Weights of a small GPT-style language model, trained from scratch on English Wikipedia: 903M tokens.
MLP neurons of a small language model. Each row is named by its layer, matrix (down: output weights) and neuron, and shows model dimensions 320-511. Each number is 128 + 32 x the weight over its row's rms, rounded and kept within 0 to 255. Numbers have three digits each. A neuron's up and down rows have the sign that makes its largest values positive.
After each neuron's rows, "fires before" lists the tokens most often just after its 100 highest values on Wikipedia text that the model never trained on. A number after a token or word is its count.

L4.down200:131190112091140160131081103139118119090195111100122134112107077137121160137078128117121065164118113075117173154116147090129186134148086091117176111135023147108092184105119163121090122089117138113185107169128108098083126103106141131124105163112102074171092151070104099110141126139154148130135123120187114111195120107179096127154044156047110166158092152117118150151138117175134105143089095118069135194171101116096124119058135172121100140164111134133098085127119130089132176106164136095103143152133162088147170120112178103174175142129114120190133116140123205138060131188118128055
fires before: "5" 33, "6" 10, "4" 7

L6.down748:159091119136100109125139116121137143153125151111100111114124165128156112105113129142072127139113120107176119115146123104162108141170127051156093169185144146186140039154114104179104166169114176122099148109096222138182101140124127167220104147097134101134084152132122123111149168154142110144072067134116113153181136140122124130174103142138128166125097151163113121137148063155112158148103129076131160092117091153145092091103160171163205144168128107124157147154194164114113081078128131131180180147158091111106106141114146143139113165130156084106171114152113087161149069148099076144
fires before: "." 41, "9" 26, " |" 4

L6.down1086:125125125180106077087128136120142146140124110107122167164153138132171171138138202117153165096134097102165121094140130146133112139132177138203048137169109112112131133115115121097155095117095135089120140105118160103083097131188135146079146156083145149125127079152116138156140058141143083105123189144118169090126134172151144082170090095090112116190121115087162149152118153143155121071069110109160101138157157178137075156145122191109137129013166180127170193091061134147157162175157123089101064110111115147131193096124132116095073225160109123128073169126095133140088140151156141099
fires before: "2" 26, "1" 13, " January" 5, "4" 5, "8" 5, "0" 5

L4.down1321:083106112120111070162140124229102061187142121112128073064111122142125146129135094144136149160107104089128097094141165139160140138117101135121124156092143143114094137210092142100160139154129189168150058147075130122125150135151138122155086050130118160108095121142199089188141137154173188146132154125147184134170152196098099159157119124184150098134108132130191140094091119133191143093108060139153179154148098106101103153179127079082158096153134139116173103156142134125032139180123179120139083141163094138116073097155178172091159142046210101114212147142167177119128107137104081152
fires before: "1" 18, "0" 13, "9" 10, ":" 7, "8" 6

L6.down1080:136116112126110138107164139103127190122126173073128173147095116089099103174100131112101132159111154118144130085143131138158141134151138157100099134102111158155040119091151185137172104084172145101203181104160086107135123151157083179141150079054165118156094120181153169150141098083199125092128120102079150144131110179138119164182053103061109125159121104098064065177162139144148108152128165169160119143156122139124113146127130047122160169155111087111132118162150188127127163093107096101069146131151120114141140152126120147130107111139148146117118139104119132054097124143164114148
fires before: "0" 51, "or" 5, "\n" 5

L4.down87:152065161164090132157100129145122153124121185094102099080139107140117122103148114101147117183138146161177181106116118112122121156149145141047134140117170129133157155131056136084113113142170138129130120133091139097136145126144169106163087116101166083085102120106119136153217128184144076126068111123103138108114070149154142116142184071085165094153109156170104039073145119117121153110150087107187177089151152108170103064218094121100151098158117107078170111156144119098077151099125122110081101124103118096090172098151144073192146201145108168112163156155088150132091139112127092076
fires before: "8" 40, "1" 21, "9" 9, "7" 9

L4.down17:130125135165138060210089210166101102128124076142153175149131114120121125119068149086135106116174099076151092154158114104182167134113143090131187117096161128149132096153096105128129136117153126142110127091094085119063048144116059093195102157122126098144134147076127161137143138092133137153155139112144143096141191142105115115131074139120112081106158148115125115069118156178166087128161155144207095187139078124115118127140076144173145136078133156156112124117136134155141129156127108062127129158138143202167090145203173158079137126171162095134104134108134153155126121081079118104
fires before: " " 53, " –" 5, " in" 4

L6.down393:097135104149173098072116142092080156111113112127117095104154072148111132144190073115144137070161129101090114139160154124136176118162132135123118150088121112167149210094195164128123129138131098086142169124173181153093193091134171126112131121120181173092090107049191209118088163118140137117135131092163140137154123128115152101163145118089070147140139168102126152110141129108154170169148116148133142139143166105123133124200091119086121128134097155145106160125147076117101135128165106131096131137147150056133147147137191119088096169181110107104126115154154189116121157150142179111
fires before: "9" 46, "0" 8, "8" 4

L4.down682:056118080104127179104101115167161169101159133108064057127208154103089130148120157098144144118162134064152147091107155152158117146156138127124153090087117123139132087157138133099126106162144105106091165178158085102154166139185128153158086072134178090128100083116024161128083146132151140136154120140128124078060139177154139137128124135116075142174084128155155108152135177108159086139105148144136161133149162125150122130108044148157187090141078055124211060123169178091142137112137143094097145101128124143100169155132150106097099133177149129172087110091128095114126143151064103142
fires before: "b" 14, "os" 11, "a" 11, "avi" 8, "ş" 6, "si" 5

L4.down1746:135156143155120155154143172173151143149066159139104132172118081045114124151081120135142155156099133099124066168126172106181147145096156085138168122157146101139119152113148142151107066069080123117080110154148074186130134111177169105126135071147158140111092119095107101121129127173134125148167149147082148124158215195144087100132118130169147083157099174199131183100133092117175119102123154177116106165161168086105131112151117088132120080062097158158089125173086120173126188137135135164108175182179153120066117217087110128141113101109133135144097200123052136109109124076127113080
fires before: " |" 41, "s" 15, "R" 6, "ed" 5

L6.down619:117134171118147086090123114121134161114141130146157106110128130175124121147130154120108147244193137150117091160131106115181162072133116069098178122127153073150140115166152122145202118088163084109084145122120188133184159175120124078115115172160088108165161087152193167120123121089115077155128170106102068196121137143133142118131167113133143124125169150158213101135138103142108110078114164109129147149111152199172152111135143161204143113142099123113108135067165190150138146157111128134152120109099142162130107148123127162109149177155152109146168124057124086077214120124176155176
fires before: " |" 54

L4.down1212:063094073143172098123144140121119105136143147116131155176115074107089124137110108098088066194086184104113173130049108075085088143124151093137126152168138075184127162140081171124157194156117152155100091069101097122130086155102135130132081157107183110151122155113137117142079124074138101167110137106158099112135144107086139143176085109142168162163122093143182107104142119073084176073162113050069114152129091121102093116115152080098086127191100121073066108128081119172048187118119154131159118188155152100105177065142166119150178085095157086141142144137179101090125120121061102126
fires before: "5" 37, " " 11, "6" 10, "ers" 8, "7" 4

L4.down332:131106174131102108135083147124144169154149155121096111097103147142151137077206095128129141146120088104184138142124101140123107122114116109160129113093155193135109163194123149134085163108096108163162101099078109165135094091156097123150097142073144112133073100150171144102105167106170077121082183076113156240081095104105104115116093093133171108129149147134151091082118099128131178174099108078135143151145067120179111126212152080122153098191142128145116152189197119122092090124098180116113104154115139105121121133113163136172130160085097100115136158159073150144109107150123141167
fires before: "8" 60, "9" 18, "7" 5

L4.down246:129077141108119072127117120152146106113088152119145094119150104101119173197094086155089103099145131072152154133141171211090162121093131140115157134096126118091117147079096159151131047104108117156143112098137063084117153166158148117090122134121169121160123170068092109165149122102102135147101132109163195173165060108137129093173078103149161096116093165102086085138097097155210119058143171078130114082098127101159078154087141180061133072115094126163144126108102157133098172139133035117087170106176079125151075122112073127127143134172163126062122135114177089057135107090114136119
fires before: "4" 33, "," 8, "6" 8, " County" 5, " Township" 4

L6.down765:167092163105036178129127140135112178124056139103102166116177113143135154144061125172141136129140133158133151172116155113136101076177090082119130152120121151105134108125099092089125149090129100213122116159088114111169084127152118155146120114164129135120084185196187116142098143152096077089112111150135098128122090112137101049117131154165119095156152115154107092100106115094108142108177080120144146092199157125159070134146139128229133098186098081121135112190158126135181206138181107102158104142121116129165112139157125162122093145160044141112151116157202101197088110126084169096
fires before: "0" 99

L4.down191:108125108127074124167154088112103131117159123188156101121089143180144139133172137148138152164161178137178080175145141137105083151121150105115203174151161147136107110117123135103151153115155135176143121162132125094119086126045090139119116127135114139146206188121119188138149125164136116136143166144084138151097092171139142145097115082155111121091060110123124091100152082157139152127143165185092117141123155122128160127074108127111093078154173173147091160127151131116159108178198148140123074139128124103101144141174102141106174126130162147136093135162119164118134127080158083182
fires before: "\n" 35, " He" 12, "==" 7, "In" 4

L4.down1311:148129144125065175104192110176120152082088162149128133097098149098159087118183149142142136176087151191129095152149170119112116125123107102235142137142101131156119156136121135087074191116121161066108097124124133070110121133151091139110162091152154058152146082149140137118136092128105099097164116128103126180101076140159184081153172056216174147086077123108112120126161084173130146106106112148118129179166146139104179145127122139138097164178105084106124117212158166125131157133162111121123158157069149088066140146148074135102108162129122152125119151115093159151147152144107125160
fires before: "\n" 64, " to" 10

L6.down1447:142138101153163091200117140148152057137130110112096103074072133093104076134125120157118135111122120080152129118116083078171139209158154162159094142149119145068168120137131131124126074135152119140131157118106054117098094154143135136241151106126145130100113144141148165129161129147182089116126149117121127168098164156141094114188131095079096138176162132148113094114073128131117141144151207133126116131087147122132195102124129092135199170112121149129175068190142144126110110177096143121142056155135122110132102191111159157073152121119179162105205102149078154112081131148151084102
fires before: "," 26, "." 23, " and" 6

L4.down570:144124188100114126089110078135162146134100138030113183194139095153111055109093169118147092095129165124115076109062185148140161078151142115160163093079153171170102125126094173097099120119165156223113080112094179102134162138094151132144092152098120168112089194120040124113133158207144165131108114172141118125149091074135124139133083180129124121164105128129112170093129115149145143179195124093084117108054060114118089175105138137103147093111179108158073158141123066151113132080055201130083139139087187179089115095173158146106107155109210101125110216163053169161150139169079155127
fires before: " |" 34, "0" 23, "1" 5

L4.down1139:136107133124143167126118146115139171145132143097096162167142041111125099149121149083105189130150098186148146172125110127127104116083115098086122079148089130140074112152119106075123125130088153161142087112108102156146084149112118159171137062113094104130098155111159133123137113160099091147152140156066154096154160110096093134212149208076105142174092155113105087105132098102097192141154102128123144189109087180175111165182088085149100109118079086146124119118133152118156147061114136084127149135124087116109120116192112124173155104184095133141130133086118104148104167081120147077
fires before: "0" 96

L4.down1264:102124111135175128223185053111084162098093167144128079144187128128096126123158123093153123111173107078132169118146100111150159132160132084113137134081167137124117139161097141107131130094157175094109132163111095158142120173121095099124111159193169169139124114144115153120081176099123088175179179131170146109123152122110148142140157129116131114223111119111139164117127083093150130162161145148124101128196127059091112098114119103085108146152140125110132129191111118142150150170160157037139140167156171132115082154119138172175149100148141039125125133175176103112133085133062131107
fires before: "5" 55, "6" 27, "7" 7, "ie" 5

L4.down394:146085181131119153106205167173073111122029101087134171088106112056129139107180101103133097124103118161125119094189138140137159159157167129172164170135143125126101162140167130044083119112121159151114101119150103144162114097178151131143169117116123157177058089166128145149106150120134100151166142112097159137146148091188146061120114104208100091075101157181111069121150146161105170169152103137161119141132152113153137109152078157152089165162135139090092068134130143157138130159142142083140134069121142089120095211146108095142151113127171110096113140092134119091067176163174141114
fires before: " |" 69

L4.down633:113066145090185127131112123103136131105107141122143112133119147101124152127139089144117159154172106167160144121122187163139121083151150065170093168133153090080161138117132176139176092102101202180110164079192098155157103108099171088130103129116139120146125135112086161119095132161110097166132108117153184049099096124121090126133098114131138119148144200153099131154120078106157125160162134156149092107176155103151160125099124072095217135111085162109089155180129133119098110157124095114142143151139100077184191143135069165132132176179124072055120152174184115150135145177156060124
fires before: "–" 24, "0" 14, "2" 13, ";" 5, "1" 5

L4.down592:119127133105111115093101142108104126056161097061174095152081134109107073132143097169048140137117096129138110104124180122162177152109147116092143134129126125165160185135134092139203129110118136127056090095088128161173108150142161119085138120080150159115112139091098131115097121132092127080136134135152123080157130159124094096127133154087111135189091159162138052098138170103100188140161130048112140109102102133131109168093051153100158173117114102060173106131179148163133133119059137127166109110124175200121054208204130120138066141201169103094076111098123119112126130156129095134
fires before: " |" 83

L6.down1708:143108118105126068114157106138128089113128061185160164132135116071113128156113192124105111117146136161194112152060108068136081149092125138136111106127122120105075105193059168159160135154103134156083117027121114123077110148105143088170122117135128155131102116151132119081159073162163117119128199128225115181106160142071123162160193096173176106107123107114147087063099117162135140118106113107080082123119133148133104119179149104062145137162170163110138168176168110076116113151097136112185090154102105112171174129113096157109156124138129120116174139156154111084122109074183093105
fires before: "." 21, "," 13, " of" 10, " and" 7, " in" 4

L6.down1142:151114144097140135117128150129201178136158100137175132127107162110116147150137123045122120131152133125099146113102124139138108157065105133114130065123124111119206128130110122110078094189138086064168111079128138152142128134148080139131180109115131133105150093165085154123114090145129111107185125149107142112071115134175075150092170094108097117138136134143043171131144068088112169125136172140112195174085127126080103108075057091123080125164107176111089131128045111184162127106143180135134138173137127161119148150123121203130112143087146072154074096134127167107136096104069087117
fires before: "s" 23, "si" 8, "st" 7, "S" 6, "sen" 6, "ly" 5

L4.down865:089132108140207164114142122142088135128178082140048133108123132153110113085078107140068120097205069116152180129104178132173141145126086085138084111135168101128110120147172034163143071102123145143125075131164122139132162110100162155145051130120126134109115083147109158088110126095153069109132116104099162162182129154122151074138134131140136148156174187156116110171201136134181087151084076138145082128163082084099122144136146115155107125144187061071115075116086162137111137128111110159141126116115140093140117120107176111167115070126150076147086133090139125119168139113175149113
fires before: "6" 35, "7" 26, "8" 7

L6.down632:107174164088122165140133149161111142121141083120122109101124118145160095115160122187157054167120126130169141091126123149140146127093116154110140116114132118135148145103141120141131167151181121127137112138096090161114143077087095083052135193146101120127132138157074118118098143110099152123113125109191181125133103174104195090146169109136120133168133118125098144153170223138125176120139090090134121125122135077153152136122118112118164098103099147125114078100079126143173145083123158133116178128098155120176148148168141118113084114099134094163120155140125123099125173130084178112
fires before: ":" 50, "1" 8